Weights of a small transformer language model.
Training: a variant of Muon for these matrices, 829M tokens, 6626 steps.
MLP neurons of a small language model. Each row is named by its layer, matrix (up: input weights) and neuron, and shows model dimensions 149-297. Each number is 128 + 32 x the weight over its row's rms, rounded and kept within 0 to 255. Numbers have three digits each.
A block is one neuron, or neurons of one layer that tend to fire together. After each block is what it responds to, as a language model described it from the Wikipedia text at the highest values.

L7.up451:086126148151171193030111130107111147103127170112039087102062160134164090144100123107114156113182171116145116101067134109177150136078093116166104125141124110129077065158161158126142168134129111111126107095124121142113182159163079138075165159086112137149184068108057087168104078117178138088073141147136129119119126168110105123152144149142137185188142151106147050139129137061104161135102152068124138127129100162132156134080163082122094098144151145114
L7.up464:153150148131101103107126111134192214122145125182095084077120100075142115109145088138143138130129143132120094100107135089165169140162079163103134092133141070172150125093119139121089124055095110103108087116071128077144185118136108114175161155182171107136117065170116164148167139155151194071118123112137173146155088121093137069196150126095103124148157106070129104126167076082131116047137117128142124138149119155169201143157142090118118157155085069189
L7.up1044:110125153062132088086107125132168162118128122104143125105098144151154147153123151140102130127133107107079152131111145074173136104123114175119166150153140144179115168152110090125132104149078112153133113129104115163161128163167132115181071177163115145148145126131120144137104201175146085123148147151106132105108103140116145104158122219093167126122119110019194098125167127101126166141066162141110128138123162115135143104109127115189197172168138114179
L7.up1345:182159105150146163130216111107105174098084132128113158074087196157143145096157157138095093091141141102163170189106109178205138170164108080095086129144203133148127112160137082144104168109117155142197083102117165122111110107139142148092144145158162102136130108194136119142116100156081157100126135174107156137090054100120088119137145118124112180126154124126158114113111149149081112036134178094163124154195107209098129176193075080131126151190143164117
Description: Year-start digit "2"

L7.up266:126117099146110131127111119167109129124149101132167143135122128101138176102122193137078091153120168167115111039168158129107069101134096149054185133144191136112225038123105118135134101146121085054137093179129120137186078068157140066099125181145115101137112131114159140134161101124041079118124090082092129156147172134118198104150098122144114133138163145075143117140102143131128162093113096135142123116165141148135157112068142148052059085115143108134
L7.up549:114164141176138099175125156191101153137138108160172117103162173070145169071155084099154144140100083122102136106167152160143153093180137141141126091188109120161101086069167077101157119092185150133109059136103131136133098102075133198095133137086138126133091112120114102112120139125096126136088117131099153092185165143121157162082146097160174090179130156095130147138130165164126066132109100130116148161107156119192060173111123103100097175138136184121
L7.up792:125146125169145074078109150110103183064152115116243106138131156112115163110145146178161153111155086137147148139089189124128125168192152143109144098168106167126181156131085073118158113096123172108092125146116131141149109138115146152124168122111145067138079179121159109175126080137118066080106149135115122163211161144089182130144101090115160100180090069086161117099113128142124110119210122123179147187147128151134168088081099101069142121137235179153
L7.up1662:095144122146154136140107050131101164088160124193153153144122155110118236089114142150162079114125115131091122112133123115118127195201078153130137121134097147152150091122104117122131092084132130125147151125081134060155114156180138105119140148117137092104090121128134051133136102184065108163147129087066158093157112162088164171155148154100177131117087112108126181130143132097144146116149123089141121122157164113163153115056099159095131120154205182103
Description: Plural noun-phrase modifiers

L4.up45:125128180122142113062101137099087143085114136122113156111119086112111126151132077153150125074125156152063151169111162126102145096160115080127137074165197130123098089102187109061153157110143167106166093125112137137110138118117128150146127119218185088155148122094142114104144131164080187120102151163141145119139122162106101181098107178154104153136118150169165073091152148143101136094123149083127122159144175154210141136097115113158118092166118097139
L4.up311:158134127120140093119105130151119129109129135102122138095096136157157047128085097210223114105136149113107110089142120089096095107105113110162156136146168085172105142133202149163095159162147150153135128107119188133180110182134112151129088152093139158130108089130111168132170110132141190140147112133158119080138160110071143112124122112133120092128122149102149129087136093122189143093157128127185126106137172102163167164103121080115133148183095157091
L4.up573:085062136162097132117124194168122137136119094133134112159156092095133100103103092122129154111111142153152134110171088189122110118123136094155192091108115091150151095183193122171124158115103150164049116041133184153103112135160131136182143084096124107120133126125104114101075143151124144111140120177095146141171158224153073156145105093125061162125119108132119123156101181108122145145104075113142133120134139092072169185109122139172084173147079132133
L4.up765:173106141097128095155154054134122117116158148099133117145100087139080115192123097158089142127086155097108027155128107163128123119109149090116135124080154122100137112130211047057120182120128158096133130089139127095175147103128091095126089125112127113107078132135129167117159108066155117145115095126100055060142104105109209142120126165160153116116084091104148088150140127174095106152110125134139102103154145113139151149170112120137070094087086133154
L4.up845:110121132133139112123109084130092058085125097101094181114125164140053126158166142116180110175128098184136130096087105135149162135155109115082128100163163127120169199127167076124124164138194137098126169076140092141144096073097113183198123140182143112048152080150154142139103110124094120128063118121136137105120178122071129130143108185132175142075104132156174104102146093054154117149117059150138157143099117141104127089154114132194096069177170124131
L4.up862:107101206104141197145116095115146088174137106156104094127127148060090113107121102101181124112181099120105183115090089100170052188158034128062111174135151066150175169150128094113140182114172125159139113136124112108114090041148117124111117109157198121124140135121151155141136204136165114159131149173126157099108098146069110102205101150189140178129101118154105129130099130087120110145137119155125113122109157136126151145082115094145095121138183077084
L4.up1049:174100137106080144144092085137074178108140148206093110147130088047113107191134174147136166051128170101124145132131160155086152128099125052119158095145125142108109109084074131140123133153139040139162137098109079164095121170153134077135163102124098181109132140145079179132151120112098141134185105142191115118121165108134152150142120110076127160153178133117127143056145122156115156162121131105143158170091195050143142117161095184146041132120122179120
L4.up1318:127148140132144094074106181118185193101060115171122104056156107145117143138159141163104154115153117137094077099115051103125134179145098065053126124167129112127073179100144097164041156148135116103118191059088129138145193141078125172168117139177131186088071137121173148141105089112154196125070160161140132146171159143157147146106153120128144082170107111150150104112115138135139129171144084059116145135134117141158158084092102153128116181138103146137
L4.up1351:121131172051104090137147097102140134164118144118119101115168108165141119106097120172154087048145179123132158111137113135124172116106041128082110140179088116122106189111149111110170144103125152103205120155071114111150132080160141162122086112117147105158145099141130088110154193123108109197112137144098130117104091182143125114136066109137142107119167070080073135140173151154097128147185158115145065145112177104162173116134145126129122104127123093189
L4.up1365:121153138155166161130192089097164145124123121144078100089090100152142124124126099101140188095131115134137120048126088159096141131079122096082136082142122154076067138135092051094096156118161128109126199101138142144155092144165159100179140121168150137111107102102138154161136101115077128072166148137109136089160133140132179086155165127093112170140124123128102142081138170172102132135155163099160129146053136182107185193160107135144090120112135163106
L4.up1388:130160124130114131115095142111138146091133104132077107167099173135126120146110123120115120150170103115057114102093153095128147123136164162106139050090120150119163133168139146143158164097109135119088202179149088065144164167161132119151095099139078138109113111109106155108093161121134124170096114188093173157153181133154128131119115167159053114116126147101120123155091147125081066140128159140169089106066184105139137103040124098111102075131097123171
L4.up1446:099074147097148104093116153097124144129148152123131120117109086135084166090140109142188096167106120071116160131176111128120138084123074141135116151123115153176126168169103112109102127122181172149118164126173154114091100144150083132107104155113143103127157120114123141182113167106180108142101084137128037144141140114187103201100122147165102092173153145123128126099164093160112123115109138085077098142116103089157091159099134108118150129126113140160
L4.up1539:183148083074095172066165078194132159115133123154126153165157134155165158185051158137125157129168158130158124122089134165143177124119181207097168117119191101131120126129128095056170122165139117146133164088178133121166163117115131131146100184069132212094098107156132116135131142087113124113126123104086107141072180189204179122066139115125168103118159111100096157206152129128095114076194114122134142084099145099138158133178126165085029129065126168164
L4.up1629:178117133132123079136073152134090070186110067188111118125143149127118118159100095085123114108099116135111082134068128142112138103110150118151142152150125163151184158128124073115136150150155120147128173107125166141103161139178106102113135115132126130059129168142211109135097153108151156108095093141107101176102161108123101153124139117165096139145088134098101120131128153167094144126117125067132140161083123065168156137124023122109186115124126148114
L4.up1650:069132130103151168157082146136092097080092121120143101117204114129117108138102104106114107108085126160155116157144124149113174151139157124131119081173091108104094148098129103152075173134177193164171173140142145106123141142166125120097146128123096131161211193116143126161125140186141091135086098109159109191141106142087175139129135101207122154084073141060162088088108129160140122117141078130168095093108114042142155133097117108175101150132077148165
L4.up1754:131082122093095111153081119187123130073154087157088123162109103176097124144058136132132175098078125092084108166106172139124074182116158121148109110106079137150105137185154159158131156135106116108156132146142141149158109130161118179131088086125095099154159100122097136116163112129166144136122090072132166064082095160171133177177160113152140138122123103136076097176138159096027104156165064128148135047115113142152153087062111135172150179031116078119
Description: Year's first digit

L4.up289:123074105154100165147180126105105054204117195100155162070072140193112111149136092141142090155114106132093117104168150123139127135082111175167105085146126149196139107128085131182137115109126113121165136081094136127165098109093178131128101182150132152169127137147135116109162110162169133116148145112138094159128102189167066131149161120126160102106197131128139127129132128102135100130170143125185115150113173131172175143140188168128137113114144122094
L4.up366:125129093142105153187149123126123140107042175090064109086095084100120130152103132160166149113156160119195119154137136185150129088124135132138183091154101159130109110074100103157139079118140179204146114124139152159144107198185144161099088100133177144108191119147056154177193146115154145218113140124138173132152106102185120155133112119106063162107103183123133130116100077116123145134123130085117188125117145160094133108081117101140114156128110132095
L4.up389:113154135146108095153123104184154140126200122101146153080119118139126141155123142141157200101126114112145173112180173100085120127144115078108115133107127127152087137094159157151163137172153129116114120129136090169125111095129159130069127102114177130135122134186084135044128125066063068088136130128150088097123168173069169112112137153127119095102149084143155125151146132143125166149143197134143154179117165098130119141123207138089101082114112101145
L4.up392:160141179137132135158177165127170108138139105095153168156131113174127121039107161128178102144149189153119079130089155153140069144155126104102144056133112095127072126097089149187161131170136106179164123140119140128148090105056143110109138069127138172147151122113089144164116136095139118100128145177135150092104099140085103168068174124161128075140180172152156102118087054138156069104147157111156142086100105140118129144092124139116143148139122131120
L4.up445:148136151175086106121159122156089123141126162114148080086131125092140099180203133086186120122156162138155127084100101127102103151108103084182116129183171126114133140133138107099193160143124151103120116159043175093114137184147137175119160138167097139102120120068120105146109132154161067171108164142111101106111115109075145146094139109155146095089135138113172180120151147075124136100170074161115137079159115161076077140087151189108122152152113142137
L4.up543:175154130127166090105118104126140068182147146129196161153119149156152115118114074094148152158154166124113094072147168135122156125139117152136128081160096157139115157093105100127061150147106123138140157115144110109151115096113096126081123175142125130130116068170076098125101135146136115108140117134170134086111135092127112144071111126101168103097120089156086127152151117134214127099144087161127178091092133194157114124129121141135153090146150135083
L4.up751:111159154101175088169117130185104151133166103125109129143072122129123127169145102030134109112133207181134119131113171121147152151110188115114137154099130070173169166140095104131105126074207136180083127109101077103101162097075176161150102141128149140153138121137155095130190088141082172114109109098132129099118164108126137185133107165123145149095110138139174150177059137122135175093187124092099182170088142100164100138148123144113155166129174116151
L4.up752:098125107174144152120078109114147111083124109128139069151128160153101140155051065158169165182132134132156136129122128124113157152098136072132080147093128162091088121141103170128135104090151165060122104153070113153129133139125197081141069133075170131184170089160109119162157098159071132092083085141079120110072109074115102103167072089152120120093093101066108171152150123163107117074129139087098153122146156158123162136081153125143144154149148047122
L4.up795:153127126085145069123130142120092086072106072153139150133132186141114097150168076172153144070169124119147127131097129164145112125102112144124128097134142111152103150180124129148133082100157081134157117121158094128145206110106140117097179164132110146107137026121149149148139122127097096166158139136117064094143104112096087092127151170143135110115177200166152090172129131124140093198118173175127117063136129128172202138088129199170142088057122109225
L4.up1296:061159139175138101163168134138067160149111100088134107128101121160135150115132091078069119199088140072124109108114105121147146181110157086179094097146101171145103128097156104157123207112085138164081123142102090109206124120183152137140150136133107094143128144158193181078183079130140143133132091075134160138108130104139184143159146147159065116119097113117045113134167181158119124159100178104110156135128146152161159137107154103102107073089114116116
L4.up1321:124106165106130129105103132097156119111098130169096147150143209124157163148201093085217154154169075107153124135131165130147133157122090121155109146084131178094083159179170130137177159148108116085110163111110080098098096148135077092125149152116118141142149118158112090081143117118107096135104153151117143133089128099162112188164126134098189111168128081156134098155190145101146122178158061141140125128100176079100127166154197154135129072138136136107
L4.up1470:090133165116081164191161129125116135153133117183066147150208125112106196151092116121103165097135158118093180126027078164157132146089176142173151157182098127164060114177148193168183140130162153142135103148117178127173080117170072091116129176125122146103104100106105116128106122131071089151083067117051087086153154110115084128076165175078129125121142087145109122140149084108133097053106169080159195145126095114184094151147117173101126140075113131146
L4.up1475:184149168120148151122104144026177134151083152130122128073114132154166102128148142148107101111110112171110143051164167144139114154177107136154169131061100143089085127141123189132163164099145132146127149163101163034114029140124151121108145135111143121155141111117162137051084145109125095147150137127086166135086121127099111091148107092147144129120152120102167125133116114105079146117196170123124128101159086169176146117142121100165155115141090152154
L4.up1570:161079058128132118169180127082118153092080117131085188160120117146112112192148110110127160064116182090166183124136139112144160138136171152134093071085100163170088118094133117154119155122172083139146115150068120142157135112108073079105137203079114197124172072155123142106151118119142152127200126193102128095127138115128133167139142104162090086091175203111126115141147115115109117140173137127115195096107163140078141154161159141182127067141096098155
L4.up1666:140117120081146157091145088121053098113174124144121198087188107167106163139060090156161117107139150135092177171175177141177101156114173095124128134136132147164061138149155185118130104099164128162104127093116132116143107123108123084112092173116086139174110113109091184149134134218122083133166110147168129068095145109126151108100148166128160082141118125132124151169162147084085145131123138113122175087175094132093123092148106105086110059107129130141
L4.up1678:084127104175131108162124107122136094132124115073227086159106143135098147141128056186096122132107108081111146106107132052134118136107122063081162100089109134141094114106087170208144140101097173074130126144134088083138189058112180119150195151090163111158164075129071164138127112112114116113108106153138118104108119115129184185125098094122121173078131119074215153159166084108119168136087114078136094158184163087090165123125146109081136073152120116113
Description: Formulaic identifier and degree endings

L6.up1351:166144156137155116133184164153170070142128140139134155137141088123131148148098112102115119146127135124111123147119100116082064174171095108150173155125154087086135174121169098168156099143179158160122161119133125218129084148097106153063137146065127115166127167173111160079178146111140176113155085180119154144104143151182132136106088174098128138173120155100166146156149097133125127123089176179087118138142085089142107155225156157143168109083128051129
Description: Markdown table row ends

L4.up16:104148114114107161206111170113110134161113149166130176180178125093117180148144159133073131123097117146152099086177096202096091140153130145185123134115130132095138103128116140127125191155108145163147136137099097100151126169137116142085088172172115088074120130158127124140116114122110038092186158143109163105151140193132178071070159147153140154172098111131116126117136138190118116117101143139088136194080131189139084119109169092091072091076106081211
L4.up56:137147158124143143172088116163135119099132139134189092118150082130141093094096143076173096158168107149103133141159183106131101063149104121085144161046202060131120149205120111154117154126164150111140195112181105076084124141078141141165083142148176143167103154114149153160140109191160027096102163143096109132133104164112109147084139135125122071139160183116169122099180154177108124145132124084082131123148138121168112113146149093134127136133134115170
L4.up123:185131110115160107106103144098164137142113147091055114066106154096121141147118199163166119125183127128187161098108130112131063124152140026115093113177157115192188138156081132103108068162112114059096136112160140102112165091158091109156128177091090132138129077119133152136110126128124084110133122137073111098115200135122127152102124184029107171115149211127077149129151155126121148151152100123102085081098110108124197136160141066126140119075122131147
L4.up277:095160155054126102121089166113127142116155139144149083086117081146118129138124091128154073105142094160114116089076095153144166165164128135113135146122119206152103180107138083144073114145121087167102137132138148116186177189105165118085127164069139103113112085088090140154123113179074161133101070154177135143091110212104176120087147164105170150112147140127080093135159145064125098156163111057152107123193169126161180128200111174142147126087155135139
L4.up505:109120163137146121162096159120101164143196151102164117098114108147163177111091180135153107105166097158131131075082154132120093080144147109100073133137152113123099087112090096138118099155095111051115131119141158169127151188144195196101112120125126160180103100125102095093183105134120130081112087145087101110123138135093131122081105178099079082157156055107069126101180181092131087099113100103167130202070139116089132118134069144089158146125119193150
L4.up612:128135100108051114207142152158158124130124125176114067114109111071146159123129156166153134135079074138122144091086109149143130184148157137119111124160185090184117124116122088130097101068135164128153190093126104068148112189178133169130068106161137122176110167111133120164111139173074092113177111205164159134110147076167145142126134179151167151098138177140083134084116108150095108068090174133134155142150126115108144077135122113146064153044123118139
L4.up694:135126113128121105156124181129122166133133109190188140153111126164126148112130179124140117129118088138125166169131110168165092082149099102163160144077142034107126136137093129109063083149243142110078133154163114203121128123101091113121141191152100103172156147162111094157150131170124171138102173144083138087137097162159189133120169108110124104158121118183150086098103059155126112156112137078126139172084111172131144140085101121103120112105190127172
L4.up1138:042142078072094092118134185100077150118132153147167106163178150173158151083094135123145095106202170102192161116147124178164120084109121072122137171128146105208137106157113121142091165100170186091165108108160095118150109123130167111160133090125153169170137115108108093183124105090111083123076178166165140120046097117167127103097153163155133121154107096053098117144160176159044122128092109166153145117125144162139138167131170077114103151089128100133
L4.up1272:141074112126128126163137175115174100140106143143143127127120132158181159175103144161108087179190124089103095063167098131148136122161122141107151135132165068143157133131108125157116099111132108128053146127184133108122123139063137129071117125141117096048155096136148142157169108138179034127068073150118099153097143095118172137102112176110145141156143101141098132111116090108132109139088118081167067162100095184075154140107193158103098123132133141114
L4.up1378:086171081124180129117127184108108144164158102131158102110109151182120134129141137112133109157086161107121036114152117089135101124145142125137134103140127168096085092121087179074102166060120096129141139155142104129106122051118139107098064080089152118138081186104138156105108107121085133172143138141117162138125109120168118186099191142085094145075102141067113141131104141172106134135102149138107147107153109094097112099170165099155183133152174112121
L4.up1437:167092113155142089163116101151118118148164126191143143160123118103100123136149095103110084107139139093133143137186071077124118126112131063097132061171111141096106083073145113143179194117130184110130164088123139148166124135115154051092069092169161101151132117134116202114108158091122142117119165144120139216108145138086164105095126195109144206106118122146124123153114154100153126132103121106157171164154153136128154123110145141069096119153142112143
L4.up1467:087127155099151134155146112116183121121087159089147143124137149088134173154127149085129127127105122072126137110143156123143169153089078085158116141123093128139118116137124100113119136114087147165158119145125153129152128117115109112133096108143119092114157098133143138127122175100165104151124112146134192103103156085173130092119158125116093127236093132184069134086101158140088105140168083097128137146072164159107070170075127161159097180128116151143
L4.up1563:174133155112153107142111113100113143149133107107146124085181103135096201089114192105174144129201128110095118128114124128133158153152084122111097115090194179190107079158132107165053142171093094113078132125126193054163137161156160100138090170123198114110173125104120153093117072141115129182096099168182035143151119099096086101154148110104081041127084133139181126209112121042137124156120103180141113113117153126160114130119143135135189084143186103148
L4.up1564:114113123116127094135069141124103072146152113130133102128139102107153139179101125085117144182125130122093131089144155133111120134145130128126088126154212129095098137105121121172086135106118119149100119143090131139079123112093114201102025073148107116118066110132123150020144124078112103107146171076129181198150168104132130091081083104087082182170133095175075077119100135144101110152151132109132130181129147175119150158152146113099138096103125060110
L4.up1635:089161083142134102111107117137065139157088112174176178146125112169172174092110063106130105174120137133066212102118170135119174141189150147096129142162063124223139109113131148195133104132122113167198114131140128113072145159121167095098084208071078167109150126159160098156171134125059099084096112071116131114118110154099163103084132149147092097128160132129111088195089173137147138154102133104127169142117117113175111121180115180078126115143112065144
L4.up1755:105097087126109111107180128096129168128198082145133126141129111128176160110168110156140067148100132108176141127131156140151149076120153148143173136082157121092103078130117080171127072061118116128064182157152111137075109141117112184160132165134162146145123152203132096102149126168115102123161162105118120139192098096117152165078100171075148111125159171155091145111145119174119091185139192114133121166156070145173098123157120094114102134173101101206
Description: Superlatives and table headers

L4.up6:169113137072144011149143119146085099155149152088128099068087080155060144146114115144144129113127111119147162083120129096115137100157143135119123171128092145142122123118199088150138132197122087216132128047123175152190168119122072116094155112090076075189138135140134130142153136093143156174177116145055170093093110127108121125107118185169118094138125129188152140068182122115149111131120135110130175055125127106128160148141121140137177136163137100130
L4.up12:114072084132174148064155155146173170085179124101149159152107188117121118110127130098085153165109178096124118125112134137116146138161097142150134119103133120128127015102174114110084108145154132151129129158100123125082135097115101113179147069117156123144127151074116099196145108121137178095147057166148116094097113180109164106196127154164139105186095095084125132124106101155119174161108129137110136124154141182141060130124132126166122169122093066151
L4.up251:096129162163170126162069116047027114175081107109173125126109110083073114112105132108144097141112120070176124125147126133096120155142152084167155141130101126164154096181058109082160121147116155178100115176124144128122123183088090125136158146128166093162081102094064097116140129152127149112078078120162146117001115077134123144161128184128137107168161104112079127132105160097143111062107155104102177132085115151205138149083096090102120167133121139082
L4.up358:112189143132128097133145096174062110056100189119124126064158124184127118163117116134148140158142088123104074109160150122087219157103184107181102101147080171165146092156153132091178105147106127124071141118137106117115110127058103080143116139137118141170133086071133126162121180166082117137176135108096060084101132100146087142199102154193164123182158152083081144171186079093111120150151186094142124112149132145111062115112137118177136108110129135074
L4.up527:138095125138131118091115097115123141110131186155121088105125119127142142151109094078147103147139186117106162120135109127143159140159150069134124132188060086121132142118111133121069077113100189096178088143106208140162142109175112143120114158069128064160090170091094120108120134125143129110136042147094082072109194111188146120112153164080144085157110063112162159114116099129162162150138153123138119142135186154117092098197146143113210092137113168105
L4.up530:180148153115074083160118178076134143084159127106118136089108131105119140167112138091108119174153127109111124117129177096117071187152120151072139136158133096161165107164136088160121105184117116126064114106167164183156126087167121202100138143153091168123102138167110158058182159114149125178114088069042159119111179088093133096086140138112112052162125097151100146121081133134127151125097089118122100151142085104132102097119178128108126095150139149161
L4.up610:059112174148165115095122115151158116150128076138126142126073118158117149130103077170116096146115129155133148153107135108120098213096163090095139113135135169126118117149084056180118122096165118168078076075127166142089086127061106094129145132126141130182154148068122171111177116134117080143134141142121125146106129163119202122119136158120150086136113087108086089173125118151145119081133118156161053105118146080119132121142143146123116098146078082173
L4.up660:135114117084065075087100118113154121108130128065133146090119128140077140167091102169143197170071151118127125156149109124143159098105108091127159106151132129155163053166096135120143071157136121120168095132114106190169105063137147113070091122145111075149123070149170149124123100158157065151137110162134080150123201136092081141077118145123121164172167129151169205114086199069102117096081102166119086103185123122114179115083161133120191124127111090128
L4.up771:152136155111138103062100107141091091157133142074116128118172155117114194144214125169106014146121126141131100130112143093117144085156146124116128080154183107165119069041119090194173200120105159173161084108149148135088133074136107211140119133102136126139168135136179114120159167135125118068106114140113117127107138127140110142104151150190098132145122185109117139183164181109185138131077101152074072153131150087163145100164161188176130115106103179092
L4.up804:136146079157147178168164178101147103149084108194108147123114121124133189133112107128094115199133122124103141135128108154110147160121114083160100132122139090112129113218174129208111099142107153141050112141144117109158104135181119120065132134128165103097104143108189119133143073193156136116133106175126088177130193121119118162115116138184120124128167125138128149123133139155111098121130122130149098171068097171136198116162170105139085129129196104105
L4.up1145:079166191119123078073188127097151105150093192094129144086100114156164133207079051174146110152135146125134112117091122142079139173140118115135059137137143166140190122135148036152148128113106129129168145114096152153128086104106124149116142168094117125136118075062174132102157183118147093112168115171118158175079145090160148149120139126152145120190107091112087128134092109159095143110161107134109100137102172084211203160146112120108136112127121136184
L4.up1240:114140147108183088140114153131138126056078157099111091050138079091141107107158171153117150098088174068097154106061089214041130111173175133049121132176172130105149165163140150161086127126161109126130182053105178131083135126135160149182173112157129131203107121119081119121135141106138120121148143101136089118162126125146144112095114088074116163118104111127084096121039161110157119098136153132165114127167090160170128161096110166145178102129120116166
L4.up1356:099090172133141119064133095142111142151147094143158135097136141141079101090163088077120145133117151112121097082116129120166146092104103119124082174103142141105192090189110135127123098170090153176145165160138121135186137126136072105086188121160137161179081122089115132105138179144152141159084089183170163169155137161166148141122162156102150053208120154137124096103058142122233147122114130156068211163057113092164131108132160162124188086114133090111
L4.up1448:150124167119165157051154183135106082116110117099127112148148106078103101113187166169142148136096122045140117074118118123113115149079107130108141110173085104146100126166147093132119130154138117184112160078083143145042179175135150163126127112130124117160086182131159096129100147106091135151118119148118099142119118136119188132056163150159104099122067075151191134089133130166118118088114127141126182126107178098161143141138102088143163124137123112093
L4.up1533:124128174165113129118139165163152130093150183094099099090115140136162104151103180146208126131150112147129086113117148045100113102121143105151087110123094080104191137119154065128184111151140058129130140118107106101136076180111083140078135069086134126169137139100201071098177115145146093088163141166099115239134090122124131186126117096111216118157144088097151080090181121139178110169147180124095156153132122115170163170151154153097150156092127096147
L4.up1620:168148139183172101071100082111147099099114115176101109099151060179120159149169098108136129162170176147194114120139100142096110136128140086105109118118125097212131115108146107110165146092154101148095150119138145101092128095146103066149113130160116168159020109113144121139155109129136134103133214072092149116093122114120097210165106122112123143134155126061128108143101060125063116182134062086142124157169150155200117092133103162107138097126129071141
Description: Table header row cells

L7.up242:147086094134130099118084103180159103139126138157208127133084088150104109162078114136105126107070188101112153135106138124145167140143135135046119149135127102154122133173032156134118160116162165098150173126122143121144115160138173148152104116154087118167123134083079119101138124148159107174133079129153128108209110084098114140158136097189108173101133124103119105118093101098100161082214188136160097142095133069121079152119081099158134119149115128132
L7.up820:063073100145110132109116149174062204150149085110105109127122099085096167127120126133087144119126107148155091121146168135104156122120108140099086091168093130123182051172174089124105109091096113041179123078140109080095115112110143163158164149151099123091093147079107127150099158148172118080075146116101166100107105096125094149114130103212099096165155140142052116042129117148142142084101121061126121121116128112050078144140158107139125130100105127124
L7.up1366:076111175172117125106109061071169063096158121148144131084129153168159105172094094157074147112148107139124086176103125091111101117140188163173187139163133080124095105105105122081137156151110161140101147096081121094123108172129168184144132083128090146162180081150122163140154109167076109142089146162105096098150147120122152180144101069171159111132150147102150120193106163163100103142132124166068121107131133103198032141165178096112141133163114155115
L7.up1562:099095123117093127084134117152135105120116124110140107088201061065160132094148112151106107118107177142111100161144164134125092196115128145150144132050132115161143092127128144093051176112122108096144106138145125097127099132126106061130119115101118103154108089100155079242100084153111113113087132113131174071167137120125089128174127149139136095163127105110130153118219191105119146080149134117158162155131148081050097144113104108162100126107125132110
Description: Units after numbers

L6.up288:103206126118142131154104080114088165146161099126147114154122097097180105145107111129158169110111115183121131140106116089122113154117057049135091115145134148130105201179117136082089168153130176158183156130167136155144148096134208135127109108135142184147126144106161124074143152133153189071089145055147154065154090120171153167163102116158142117165186144111107149147144150176132102162168132136178155166144172103068196194136100151092096154132113138158
Description: Education completion points

L6.up1288:108134134136096099115066143171134146116107137167148095152141166083086187071104167164118079135168133142101155108167118149162140155184134161153137111125090153186121104114118102139122120124087144140096114103071126112185062131091084218122136164087123101146093115173111128148141078147123070141121120145089131087143132174091153163097120150115131113138129122110148144092094173157126074117143075123122162130154161124189142117054125094093111166099152163131
Description: Plural-noun anticipation in partitives

L7.up573:150114136082092101101145118150105191170137163073120101094135129076158091154138178147126128146070117126112131127071130106131124101125159112124101125052047095168100156113166122112093156122097100071103158146171126124133106076112183154120170137129124091123098078141100149142168189150104120062125102146110165014115177106133052127190132155099129139114117148136101153059152114127128111146089136099126190128122158104112108136170126107089142145087184163118
L7.up702:079145119134141101128141088109122148124094218161121149126144130133163083117125101136117114118096122196175138103121169096125100035120089080127155064125160177154166131077093103106143093123149123166065164149154186197093136098123080206140097073097119145142097195161114147077042143096124127103099050115106136149121118119134153171087125124118108112143168073145096147123064103096180096134167097121188103066085115106183124098121141134071135172147107163148
L7.up971:150154114108093118146154116129151092104149111136100082130092130136140130101115133082146142151129119067126150104117194097170178077192129109143107083133133115149165124167098147101164128130129166159087130187114137129095108201153102141142126079091121179140139140118108184123125152112138184127099157107090097120107121123141112107145164133126139079118144156136153118154078118118189083074090149143148122083159054112152074119112149110152143114110121131142
L7.up1472:110128148110157127089081211081178114162151122114122184059170086145109142090082135143124078184102159140098119078113139141091151115096150134125127120160135159117121167184145136091134110084100162134146089128145162091112104114109113156083132188162113197096199107107110139145108152131144170057161099108136158146157097128120128180127133124138141128160133120123055174199086125126115106162149070127131142133171149069136131074135142085142101132179095112176
Description: Separators between listed items

L6.up390:134158137123122120150159155108077081091076095035126130097157094128109143089145136159087121068093142123145103180101112055169125121137099147110070175089145237188117133145228117145099120105162115135119172139193114134115096173129133124112137153170154099143116132155142169099079200094155117169086133163107153138144120170139077146117131139105129169117111142089133104113196173128133115068076112093081104144095140130162119159074083133137150133191122096155
Description: Year onset in dates